From a checkpoint of a small transformer trained on Wikipedia.
Architecture: rotary positions, no biases in attention or MLP.
MLP neurons of a small language model. Each row is named by its layer, matrix (up: input weights) and neuron, and shows model dimensions 48-175. Each number is 500 + 25 x the weight over its row's rms, rounded and kept within 0 to 999. Numbers have three digits each.
After each neuron's rows, "fires on" lists the tokens most often at its 100 highest values on Wikipedia text that the model never trained on.

L3.up579:508528520477511455472504526469492532558509471515509463500467459487456474483456465507503481522511524504482513507499489488485474471484520482487532503477484543467487516475523480486556507525495506495509485484461534544498506535511475467518516490493492457522490492510528512484494501470520493521529503504453502498542535475541466516520475509502492490486524509506514502481509546455461490519506
fires on: "s", "ists", "ing", "ated", "ates", " Johnson"

L3.up614:525484484498472529508528506492511477507505503436539444541510517504492502467450514547518480477512495461493517485486510515513514483510501494516517517521493552504512534502514466467504529496476484462460486505464497517480500532512457472495506478540454497521481495522467523524486533507551466534495456481500534520502487500520485498524498558487497529438519475497502526454521510512544494491508
fires on: " Be", "e", "s", "re", "\n"

L6.up828:480486523487476511499499499511515496493490493531498512536464472483498453460490540558479493504508570430534536510471523493513544503573493497485540512502520485526506526505474558495497522541531486478438499480484554528474490540530500526492525476504472517471479469555482499506494507481535487474482527540500496502485480488497503514523534551515513503510528426507520494539491501498494505499498
fires on: "ath", "ent", "5", "l", "at", "ed"

L8.up996:465505485513494463521515521467492483482486472536519488518459494486463499480464503538530523535532509498504492467504498530498504524500442494499444488498559551491505437458495458463530493487482492494469500499508501453519486517491486473533500494506483500504546501537518491486525511532504486499512477489511466522519507499482480512486513523481489500512525505550473475504539494517505478499504
fires on: " G", " l", "n", " d", " Al"

L8.up468:561500504472477494481529489465515481498476546480492511510475447487495532478453471497490482446490464537508478519520491530507494501507478495503485513514483510496522504497508493451489466485463482543473500485547531555524492531500529474538533479484491514528475522506486529525531549538477493479499457495529455491498505496501499510527561521514432512513512504513473511536491496495546498492494
fires on: " a", "A", "S", "Al", "a"

L8.up786:504491476488470500489529498510495494489527516526527462520485466459468479420456514507490498510492533491550506510517537537509483518517503481491494511538487499474524526508488520492550477492502524467528445516480505510516485545490477541540475486475493491485548517555499501515512472459517489480531482526523490495535491506491506513511447505513518505529538454533488506485502481460518497487515
fires on: " the", "s", "I", "ve", " I", "We"

L5.up518:506533504473493496492540477508542507469496483533513546514496510508517498502515482507495488527484485443502497464499493505485515525492508478495502439470530520480444540476502491490520529469496540453523520498518571544490485538493455520530514469495486517491527511517492514518464576477532534497488481533477541491480523509516519481531509498487502526497513467521516463442519542449528478477467
fires on: "id", " to", "-", " of", "m", "ry"

L6.up113:503445485484475512540500515477468506510468533548464482499501511492465507471506469511482477495490530472483518514537533500491454467452520472534476504517543502446513514471541474470532501477484537478489484504492524486492512459505481507512479486577518487524490503513511586527468512487493520494506468526495470556489511523482538522516476500502465487508493503505534497488499441454537474521519
fires on: " and", " with", "'", " or", "s", ")"

L8.up253:485503469448496473523549515462478468516493553496549528464507462439510489466497465493506473485516535462519516511506510523498482499488479456518496529460531491508510449470506487476512496499487530499426471464498538489472470502497472493511518473478454524502509488503495474522499535512545475500511482496525505500494528462517521489469467514541497541496477492521499526479454476499527475483492
fires on: ".", "|", "\n", "\"."

L3.up351:500472506473516494494486497470463558509476504493488495530498518450514468502476486491536454504428506444505523482487510493485485494508555491451524476518501484502500514483469518522493532529469495463486479522513507478485470491509480501505473509490490478517480477520519524507497536522496514528512462529477484481473482524495523478468511454507497513482519487523540535493485532487466509555487
fires on: ":", "ak", "es", "on", "==="

L6.up918:530496505427523473496509553499476514504477531477516521494487468450530494496497478508515489449526496485543441538469507529511500496524460480487513502473549560457516510499512459504515553465502521412492464491533515535464503539516495485522549473453469509533510472515507497472521521464498465481540474519502514491477520463529455544506498454502509531489516501488513514513515458487521493492481
fires on: ".", ").", ".\"", "\"."

L3.up779:532510471422469462498524518502502517481461506555468499496484473465504480491491508497487505513488459456523499497534524533546452527472493488501487488509518493521561511535547483462517509490514546491480525527455530525512465527501513537505480551496500513495505496555502510501473511500495488487541459546499508494499499509500500535483519460495503504541484474507464486492530471473501504533566
fires on: " had", "H", "'", "3", "ock", "7"

L5.up389:480472498496483485519524485491509506516492527525502519557484520516487460463489480541514527486520523520510473457454491511499500475531478522476535493536492484533502523501523501477516514526537499458479542518468495507498483480501427563467487525522483523523516485504505481535532526499567497511512479521539514510479531513530489493517525509521482468478485478526482488467525492494527517507491
fires on: " of", "a", "at", "ant", "ent"

L5.up87:514498482510479465502482526470483521518496463494498496522496515505524493502487467483558493501518521489528495484493501531496489525507462476548508510555472496542530476500515540477514525540482544523513520461478479460511465469464504510462537469437498494528464452497508493505532530438532501517504479508518514454481480512511484492530528479501539484504481491486489499475473452529479517457497
fires on: "l", "ol", "r", "}", " of", "d"

L6.up906:474519529488472514447514484492513492498509495519495460505484479460505534476493471515513531513462485498541462494466527493519518513506496491506510532491530500546501498486522512455546509458513530502458508509507488502482487551480486467512518466506513506525518463502506497490544525509504510502445545537516521521572514544537466512523495509519483521514554470447487463538523514460510468505497
fires on: " ", "-", " and", " M", " is", " F"

L5.up642:497493514469453440526532451510510480526463501483490559525456512512484443437524508499479493520464481458522494454494548522493474501517543502541499483483517508460533485495516508496543472523506458502484506465490543495448486505517468484476521478508459526503505494538492493504559500490508518522494497523545547561504505477498495485542491491499519522482551475514527491499536501475489489499490
fires on: "g", "at", "in", "all", "c", "ed"

L8.up326:481486471500505499504539507473454508493497543479487537474474511476493525468546540554533449474528478472507506481480515520511492566520467505530486523465489539513501514502519464513566517480480546493454497486489538498494449498492526475513477503540550483476517476484503502501529533497483462476527493526494526506483507417531506478474532502499493523509505509492505486475474487483525499509516
fires on: " the", "s", " of", "|", ")", "."

L6.up1021:506472480487493472533543484482474505480504460502515469528490438427514481488455477541499502520495529488505506495491503513506428512521511460518527467469551494524471437453505528510522517482476531498475522472481509497516494519534498489531521460478497512472484496508565505507512520515488520496552489517527500531490519534521490516467535498457496495467513503484476529498496508513552468530502
fires on: "N", " m", " d"

L3.up973:529524496430498491489531519451522487486474487471525506511499498495495482492517493491473444530518525494489478486492522517536483476496475501479478513490541494495514538480514482504503484486485519510467517515473478532502489519483526556577456508500483507517534472488484512485493527476494477519512506532530446531455454474493498548531513464507505471531503478466460457496510511474505494480535
fires on: " ", "7", "2", "3", "0", "9"

L8.up711:470486503502495514514544535484502486484532527511536510512471489467482477507516511479486514463534535491533489518518549506511538471475465527476464485501445523526519501492513506488532468485456525482486519492466495488469426540508496471515535486524484483490487476532498500547542500499525500513476550495523549522510519455510479504515499533522493519493459518513465515520533476470544526458474
fires on: "\n", " public"

L3.up770:498529503450471485497516513489495527506457480489502508496414525474506464458503493507510480502488472500507485479442503519512498539494537532485522495468524540471499502496493476488503502518480496473474472499464559496481470510493481532526500524486475499503523493512501497495513512485503503498493477528509512506530511485536499510496489512499541530520511454497513480465540460475579467523511
fires on: "ed", " such", "ing", "ath", "stream", "and"

L6.up945:492475458471509444507455519531477479502509529468539481504496505491520500486511480523495472497503489478488464530511527504496487508483490497473499508480582542475427505486524511487510466492515471468452508430464509535479491494513483470537530546494471516528514522499504457495505529503505503530551473506548518493502514500510479555488514491514480517434519495494503468495479466496535490520517
fires on: ".", " but", ").", " that", " |"

L5.up780:487497460453524485520522518468477502503495502490554549500482488485505511482523518469484508500483502484528481502485519508528492516485471496498466497462488579492521487495547449497496510492487492452459460508503503497487474530513524481557516502485467501507476504552514564488489504506482494505535455513522523501515518441523472546499517466514513511503496497476513503485508445493542505503527
fires on: " '", "h", "—", " \"", " “", "\n"

L5.up618:488489520421481406483512500486423495502469471518513485500513530492528470475496452445491482508490515429488480467520498519510467522459539481471478476516502522472508514477533495475493515503508485484487474479466539504473464497489484515525487467499542469501495481542483501505486532495492477488505491551532494522486467501461486515503533469492488486498518478522504468468552515454521479467496
fires on: " and", " Z", " &", " or", "ab"

L3.up711:525512514475494456494512534464478486519468477488484518512473520504455483512505462536508526500487541529521508490485530517523505485545507509501495479467508529509502524443511525450552488470482512471505532451542512517533448511507511522498545520436495499529516472472495479466494512451494515526515506508541483504555517521524496521510477559520465486504515473476487465480464506469476535495518
fires on: "ed", "al", "s", "ated", "vel", "als"

L5.up590:470478479497476520483525543468507532505500487509513504511479450473475521489482488544517507510493500491506498478486496532525520473465464505490480482470485498498477493530528473465492479508502475483487490519460504536479475477551473513528500503498511520562487485531516494480471504467505511465504485542539486508542538490503541507543498493500491504476471498507492503514460496497486472485512
fires on: "\n", " pro", " re", " public", " d", "ex"

L8.up446:528496440487503502516508501514496485505485571538529508525487490468473500487508481545502465516495528502542505491456544547481484525526529471508534492483489503444476525463536470512514459506496498508423512501484543502485528484502502477515516466537530512483504487492529516494483523464531507516489482511449544516499514472523476510519463458474459495500503488480503585458471450500520479490478
fires on: "1", "SA", "I", "-", ".", "R"

L8.up644:506521474458497432465512542503522473467441532480528474548473480465476524473516524477512504457528479482494514482486518502479500468505493458472496521501513468472556494513475463504509452528507463543532484520536493474511517502505536497476502456493490454522483496521470511495474486478515501485504450494526475522520489530527472533473527516521443537472504487499455501482463511520504531498467
fires on: " a", "A", " |", "ly", " A", " is"

L6.up186:533521517493453481495538526523509503521503532546502504513505504469490487486460444472564481534492545432517486513481522532509502491482484509538498507544531460445517504508506507465515465496436505519494482467511482482511478493518510508461521492526482488512484551514498532549523527452494535486520540488484496448494506480498513483482502492482450444520469477570492509524500474477482518505519
fires on: " |", " US", " UK", "0", "S"

L5.up310:480520493482513496500519498543491484497538460537547511522531478509509484498540498513526526490504521502500466459499501505514463531505525441523517505495528506461507509442509489516521531511505472490494488432520483514518525444501457483524503480498499517517524502509498508474510506468497485512506471507527520504518508473507506528494500496480520523477492451531512511440447494478549504509498
fires on: "ad", "t", "en", "ard", "er", "f"

L5.up390:502473512512505516491517576528491522503472502492500481522473463497499541432492497475494466512511508514498487515475475497531517477537458461479465512511514485481503493474533457485479489519494478484546523491494474497500493500442448473541550519447503520506473508467511496505499496499495482532506469518527438468484535543503523514493464493493434518484503490501459476462479486478484526532476
fires on: "z", "as", "os", "anc", " ", "ock"

L8.up231:533465476470502476481499489473514505485451508490468506527492461514498486530499512480532407495474485490552512492516490510493518484506506478487463462500480496525492481511509524486526497461471533486495480509553520475500481520475504523507514469485531523491519478523476493507448515491534547485515495549495549493500518461513495515479499490486485491484504511509524488508519527489462509486523
fires on: "0", " of", "6", "ont", "id", "ie"

L6.up611:514563479518512518497473511475483468485523507506506543514460508456485504491495543539512483460505495499558458521527517513487502479457551481470488495502495531515480488488507447482530516466475513508499506507474507476496535493498481488518526486531492489485500503500501469514522505516470474520461526542498507501566488470522509492509481525464508511488517468504490503525558509492500486513536
fires on: " ", "-", "ot", "f", "ar", "it"

L5.up256:511506507501468531515509523503492514442499517527502475505491521477493509475469469499527488527501551497534478504491488521523497490473484489541553491522489566493488473473518492503536493491478501516482510516472471502439507482527507523493493536474484515522469523489512519544499540484498500495517481491487486476482489468518501472493504519455522498482480477523524486482479486484527524499506
fires on: " |", "5", "0", "4", "up", "al"

L3.up125:522494531448527516483474508477522484519475537477541533503505451498477521494491535495524437508517490485522487499512555520483489471513505502515457561468485541504479471440514499472512477451465485509464491503505500527467529527524501489506557501449474486549495480516530494510497524497494496550525476491514497539510515442493481550491489498498525487502503521444490480513522490502546524483477
fires on: " ", "2"

L3.up222:536486457466513515506539487472487477461523489528534480499494453483486519494483507467494519486476528435488495536487504504526495491499516481489506506452434489489502515506547477466520493464505533460470507511500521522493467542517498546534488507468511512478509496537526497497485521498518477494526444512470519543562481497470509520550494488491477536511534475487463523553526519509554481485502
fires on: "h", "w", "y", "e", "le"

L5.up962:475519500466493452494530527492457488516476473499540507513491487443562472489491467489517517510509502480514501506490519502489480476522488475481488496539541472447523517492532526472519522515477492515494494501509519508503448493498494501492506482530485463545529495509552488513557471497552515462477495558484469520498509492512526518511520463446481503461505500550444549519462495529498508499532
fires on: " |", " K", "k", "ar", " =", " k"

L5.up7:520505524476484489502492493491460486514538505506529481511468523464527483518483492517489501487464476498517523517465525534499482503492512455496535462515502556493517545489506497459548475486470482496511514466506510499509448505497496511546492511500515492483461468546520504552503474492507504491505521491492479498516483540499531488485538477513460489523460467502464548529451497425495515523555
fires on: " (", "ough", ",", "ay", "ick", "ic"

L5.up730:548482491436466514532497491517479487520493514492529474513494477468520452462495510502508467539480490476455492493541512504552474504493462472479499471535489511471547501510525481458474521477471495448496520520501521514539488534515510522461485487479486475480470505472491538498530508474502431509533447494499510539511481469481478492524512511464497499520532502516503500491516528468532571509491
fires on: " W", "s", "le", "v", "w", " M"

L3.up374:484482514457545510489503522494480483518513508525512516499502486513503513502484502496512517477485509474491566505516525504502517470447507510581515479469490569509512494501502469462557507498488520506502501510514488516473444481552513551519537523530526487497496461568497510559511504489541501539489508493530491509510535480533539506513493494477472547498504481516430499475515524466500449458496
fires on: "\n", "ization", " major", "aster", "ized", "known"

L5.up651:511483488512515473478513487474472526462460498484520452527497509488515482479539493531506507514504563522506468512503507515479454524496468480525485486494547489463500510498474467513491522466490479476516517507492509538517540482487495546515486509513494469515502525500510502559500483478544475514556472519498487506525467463508499488498533508500522474430536474450507495463493506497516493517466
fires on: "st", " Ch", "ve", "h", "n", "l"

L6.up983:451528518457474484495525566474483481500481493479536514512491508506487522481462522471533498497542511504496498486510478513477513494452452495503475521533463524490514479522524470515497496492475510531513533510510481504520460429516497524524514499488491484542536497464447513487503506472525522463518458486499476533555483496520461483519549516505528503548481508496472489489516481443506549531466
fires on: " and", ",", "B", "b", " |"

L6.up433:552469491510512478553497500508511473508468499490519477500496477439484469497479516498467524493543535499546488514509509531490502483445480506535517483485514533504486527472520480474578491484498496475527535482486445504482520514524481494516475458513516475485483492484536484504489506518475492474465501493483497449529529522513501514499446485449486482492500522480475514487519485495504472513523
fires on: "\n", "ad", "or", "end", "ab"

L5.up1019:489481472474507474453521497481504476497491506520484501515535500482475475449474523529517482538496516465555520490550530521532500506493520488482478548498460455500524487501541518507487513542494503483486500433531492500484515437495478485481525443488486487520498457537542541563526516491483514468515479562544520583480511502472505487513480497506496484484495446525528494480553523492514506523515
fires on: "h", "k", "ak", "c", "g"

L8.up333:523507513467507486471520474490489481491437541447492517492454434475558499472453510506517461498456489524493522524508504515493500490472495483501493531479494518468483520505476467507559509530432512478475482515504574483538487513499526532485487491460528463541542462522497512499487503458516520516538483534495496529477512505481503534454494489500441503501507462555462503484483496494505495499499
fires on: "0", " A", "Early", " was", "S", " a"

L3.up378:486496468499510544492539503490512515463532460532500524521445475508541511494451508499504509504514506443479500493488522498534516515480499456478475517523487511532492507464509496449538554468462497472509526487483493511541485546536525505515572540498506481514515459532514507494494493468546488521479514511490507517506471487508505460479481544480432508478499501518514513516497498506495534498418
fires on: ":", " –", " at", " to", " -", " through"

L6.up856:590481450489534439487523459461543490450486515527489500523475501489528499482482474527486504492512554473501510483494513542498477493500522481500501486504526487498493509482514472477490489502508472505480522501470491535488544504495505517480502482548500492517486490487531521502477475503533507469523497545534519470453525531500537470455475493482474493484486490464527498494512448490555502514489
fires on: " and", " under", " to", " with", ".", ","

L6.up806:505480508495497511462494509460534491484499502462530469517521499483494485444475481545487466525516503497517512487513530508520479479453462493510512496516486479516552466498524490511513513508521524509496470547519491519508519508497518460499520491501464511531465486494511491529523511491483488529523490527505494449491505518512500512550495515468479480467524451510479527481478482544529527513470
fires on: " Be", "e", "be", "le", " Pe", " Me"

L3.up416:524449446454487488477500497513495491474533505520498500519464484519460467473487471493510435454489493474531514464485529533509474525465490514544474478476503491498466528508553466516497486508463535522488493485509498499493459473524471519514576454450477475537497483489528526472490534505495498516488496505520506536460517474494521512502532524483511492541484497488446470504490471503525508513512
fires on: " and", "s", "es", "ion", "us", "b"

L3.up775:480468460443566482472529525482499552522487513515512524537495535484470507468488532474553489478531474479502523479496529571478508511498492453473478494534535498488530476481513466432563524466519518484497519512516481550499521505495526542508521527527452505516480503526514487515501533469507469560538485488527498528533516481503478488474488504507485506453473496480482491524503493475497522519519
fires on: "on", "\"", " to", " by", ":"

L6.up62:507477508496480515521562512500493503539508476517483500513500484514505522453505437496515462459476497489515482514439523511490521505519493489565533480517506507533519506505542472505537500486468457466558461517483517545525488495508449463526554476505472492473455504520486514466492518495509503451494469525503509496463524492496492462471497518475511510502473551526446485489515521485522526505515
fires on: "as", "er", "z", " Inter", "ch", " Un"

L3.up610:519525450476488448498503499448507481478501489489539500513518457457547499453517500513499462480465450489541475510490510501499463509522464467486460512474530514512513515526517499439519461467457494511492468498502523521466481494552480523492481481464501493494462511521505496531463504510496459501494490538493500505503456505520479551466530464514492487460487473504477506503508542502552522486483
fires on: "9", "8", " f", " F", "6"

L6.up615:509491489468457479477493544464499501504484506488528509500433469500541500504507495473508466543499477458514473457472507511519489483497490479511446487464514555469472474515465526470493481485521506466462450487508531483452501491541516481520495466491470529516520478532492498470515526524550478517502476463507513532560558505546458492489491486456472516503498454462499529469490497488470485467500
fires on: ".", ".\"", "\".", "-", "—"

L3.up530:515515480481480496490530484506465549484523496461514490545495493443494486455491498507493480479511511488538519454507538505493429531483499487470473492489517552469515511497581486506493513482490503448507512497486496492492464519476499473524486517495494513537529512515516518479503452505512474466509447499496509511563496482524466519491519513491499531486512487474465542502482509484552516500530
fires on: "s", " my", "a", "I", "as"

L6.up335:453481503484467481533555515519547516485443486511477498523473483480488504514497531481526506472494535504475530492480509525532493480466482513481502461492513527516501513474517465471536485506523491436496530512484494536498442504516541529536553506443447484522476484515494492535511540483497485531511502517551503511490470513478472482500481519508489474497506480472490474435493457469521474488474
fires on: "\n", " Di", " V", " val", " of"

L6.up316:481485511493487519533505556452528514548506476516502521511512489511483497508496478478502517518548520518515488489512506508510474495508517496497474507488496527462469476474493505493560505475495492472487462442503501496497475517565425517529490498490462514539475484484517529505520520505509482458523467515501469526521488503488474503512459539482485549510538467472442495448520468465523534513534
fires on: "\n", " Center", "rat", " in", "ac", "io"

L6.up727:497483518496526495490535561514512527491502482526491469529472511508522501498460485501474495489532488494463476433500539547467528484509443493522524489500499512479455492513539488466543500518485457497448499503499496519497483496545541503484490497522515515512522493503475520504524509502509525476445492502486519539517541523561512503530509520500481550525496495523450516485503468481472526538471
fires on: "N", ";", "0", " n", "1", "–"

L3.up249:516537475513503509512566503477522468474545491474513507533501495487500494495506524501486507492514540520481519483540517518528467526450489470493503498495523509494528533439503515507530557470429521449503501495465525496503488471468468526515560503513485471491482531474517517547481508488482513477511503511554490507482513484536508498528494504457477490455446513497531514517479523532567454516491
fires on: " t", " l", " m", " r", " c", "ar"

L3.up732:525489462477517485515508510493505537486463500538502482534514470460494451514461482500488489508496483471525510463471564494531486524489526486505510504481538549448489453484485545448523472476482476489483480473438507520506501514502522491479502503480451489527501521548521509503558515501480481517554495488471549495469479480498519502469555493532508484505500485538454511501501492482532482508520
fires on: " s", " h", " m", " In"

L3.up330:483473466480495517548500461501457524513500491511469492521482461487581530538478510482502434512513509486514495524473552495512462477502520474461468499481476517512521532521519515503539536501507525506488451475527525521492511495550503550478522506479474491519525498486515537497483500510523484475530486538491489485514513527491480518509522525507489512474499489513492540473487538494495539512546
fires on: "en", "es", "au", "on", "er", "ort"

L5.up457:500514484500521465522496486488513506491490527522501492546505523491462466470435504511491480500548535474542500457493544490519477498524514526548518514538526483492459512452543463464520529499487461425520461516481508526492472519459497532507541490481446481488529499484559497501496511505500523517500539514529517503496522557488461476473499544466501518443518502498450474519511484553520499502474
fires on: " to", "and", " and", "ast", "h", "ess"

L8.up620:522456521506513472486517531526452504534499467518536478525450486498503511460479472503509471505519499497539477476533502503519513493492484477490496492477492507468512463487550513475544492471505457464514512530493486487509477544499431520543513485487474490508516497498455520501539507496548522488520506543529505526562505506486475511493527504509542478496468478497441450488540449493525512509477
fires on: ",", "I", " and", "We", " I", "et"

L5.up214:487535458467462497511487484477517518439518509500506471514471458492535543491514491530482461479503493431485468467559470522463513513500497477495486520499518482535506496475543501468494445473473499484483474505506529529484472475541511533508479464517489519512470456484497519548534518483533525504488504542483522532484549479527489513494510519518493496519506520473517539526525472504534514460463
fires on: "8", "6", "h", "7", "9"

L3.up651:529485504450480476488487513524481483496517547518505443536482521482516496493497483498542488527540516474489471484523523528455510517508466481480531478514509539488505510504519498500548468477519498530483484484449484540505479553535496507534530491512506463501489503539539517505486526463458510476502543532529526519506501469515528481523481484463539510489531458500459499484494452463549519545490
fires on: " land", "1", "0", " town", " village", " community"

L6.up949:519484478509540449469502529498499504502452502524531494533516492487518506513498460487478482467497465458520513513529554544546494492503471485488480545561497510500522479497475474495492510520501478492539487478522482527502513528481525511464520451472495503519484440548535525466523479470532495482505497518560536511501542531485503507504499527530490523472526491511489492532515471513488524455457
fires on: "d", "p", "ym", "com", " par", "l"

L5.up267:509504492495501492544510468470472510498521448511500496502524485451462482466467497492480517492518500468517453454474527540504473473513522504493489447523504496506522504431490482493549460488543524469496512485468514499494501488518479472526536488462514488507500468504551519544498508450491448495496510490490488545523511512519531490467500498512530482517491507476536499467515479505562491476509
fires on: " |", " is", "or", "\n", "5", " Man"

L3.up967:504506435480520469469515486473514463533459507523514505483475520535475505433500505515525456484444499476476511495491507531467497512483506514487464474508507503508482512498455494488486539527455528474488489483487460507479512548546481508531514513498504525549507458509513571516519489463540513488512476514509527517478453492504519518523524482496483499508521475485499464525509492473475502476496
fires on: "es", "ly", "ing", "ion", "aries"

L3.up516:497459489448555459509521506496489478523481514527567533537462508495517523478470522522517514485541509457495518458481547503493525518487553502520481500489508515449514509477473464500494491527497466468444533502475537559515552487514550464489506522519498470510489502514531489479501478473515486509519473507514522495522518507512488519513492453460478498454502498493495527495482493504509501517520
fires on: ";", "_{", " |", "\n", " –"

L5.up161:470494537471465482532510503521496495486502473505470512520465479522517522485542457490489494511486520516494475490496483525476510510514495410487445523468504508506499483497520523476450517487496508480509546452514494484499502478481445518454507508486500464516503448505478527556496509489478517475476443483553524481525502472503483466512518495492475456500518530498474500485483516493487509501483
fires on: "r", " in", "n", "ouver", "fr", "alia"

L3.up821:502530516483493488508473502486478482522487544527502493515496471492510521504495457520481497513498494488503494533507504513485435494450526470503505505493516508478531507481533504503520501529463455473494522499474498464507494491490521497558515495577514492505490498494529560494490479515518532511510505495501510498505483507473544527538487475443443510489504505506441501537529478488520495466523
fires on: " as", "as", "ff", " As"

L5.up46:533462498486486480539502535506494532477499483500506457515451503488525458546489496497513496455511508492515538481532525495531453482489501485453486475456491519513464482475528514474507486485505532514462520483469534467532466532525503541494463477518506489519482495540556494509476500516520494493530509474517504487535492466513515494513511507470503482511510439474490483487486519497500471524524
fires on: " of", " d", "s", "st", "id", "ed"

L5.up478:495467496488472492476530572498507483489430486538483474513472479448497487518516496495525499509514519504518498486496514512474501463483500495545487543508480514474557460478507495485508466528501559546483488490503463514499489532494479522498510485535481482551535451476484501524506515511516518488503527466467461530499465533514489503482488504505471526495494441493479512458469458517481522496498
fires on: "-", " |", " and", " elect"

L3.up196:486497521501476463496505515488469517507483509480532515502484483469488511473501534509538490528500506511492505514509504495461486497467478498489489499526486548530467540503519462464514517480493508483490468504492490503512475540463463517502493518476473488535484479500503488532555509487515490513495441531490516536514515501512473544516533485510467509489523513543553509493482485462479481497518
fires on: "s", "ants", "a", "els", "ons", "al"

L5.up274:488516516497476468501505554551495510544472502514518461489473457522469443445496474486548475471471495509532530527493508516467519492515533491478540532480480536527506520510506489482523487505492499488469464484499527501462508510504495512555508482484515494488505517540482478508556487490548507527473480503533534512511567523502475515532478477508526513508529447521502523465521499515512425463510
fires on: "ed", "ing", "ock", " for", "ining", "ling"

L3.up546:547495498428462471511516540517503482473470485474479529525490519490525489481479491454520493520470473490522541503515520518501459529526504473501532437509519465482531496477523490496510548524523489491526511496517555540481484459524466518496525523485469519515495467485515515518466530453456535493518510541522481523489505503545500514487467453503452505479472457501483464472488482496474434491473
fires on: " in", ")", "est", "3", "7", ":"

L6.up137:508494461531473553500524503504460490511505530517524520501500502522525472502527484491499484510491497456520499503460519536491491478493435473564491487527515538468466482462510473457523443484511553481502478445543517495459490527522511527529519507500448477499466436531502486536501498445493555445485498517507511514508456477544510472492512519513522508508489478493500498529482492529504468482541
fires on: ",", " the", " of", " (", ":"

L3.up764:495503490501533479470509512518474495518467503502524454499473507506505543545491530521523492521519560472547524500526532533507488478502522487525474501510514552434485539462512459493528489461525456501514481459473534526523498530506512554545528545481481486527496528501537529508527499559517515525559533473507510529524540524493519522521511529501510502438483453472435512474481503453523511469522
fires on: "al", " by", "all", "ate", "ated", "ation"

L3.up869:498499502433545486528528524468477523519503476484522487551512500496478484482529488505546502511518526522555537493477522527485515461503522516507473523489491510453471498494520497493544477473488479454457542496495553497456484541522488545514496512504444455516473505513534495511484527476495480532540501539541509483544550516513486505514513531494475518484491489509464573451483469499531511491499
fires on: "\n", "a"

L8.up802:452504492493497471476519577464465447506542523507555495492479525516511476498496473499490465513529534455501452489502525559517512496542431509533484482512489513505515510515502522487474493513469499506484506482516558510458482498530519541508531450461504501516467501490507472507506485491514531511499468499524533464529513500513483468471520536482464520490541498542489512487506520478469467502432
fires on: " B", "1", " b", " St", " the", "0"

L3.up352:487452491492449504447508521450479526498506536470555544517483495462494527486506508501532491480535522500505507531487507515484496487494480476490498460487493535496489486494485455503561542486466548468491497525478465515511474562510504480529516469461488479551506453522492549501547535492510483481537489513462475540514500460524494544522490492512460495484502498532518473496509489425517511473484
fires on: "s", ":", " seats"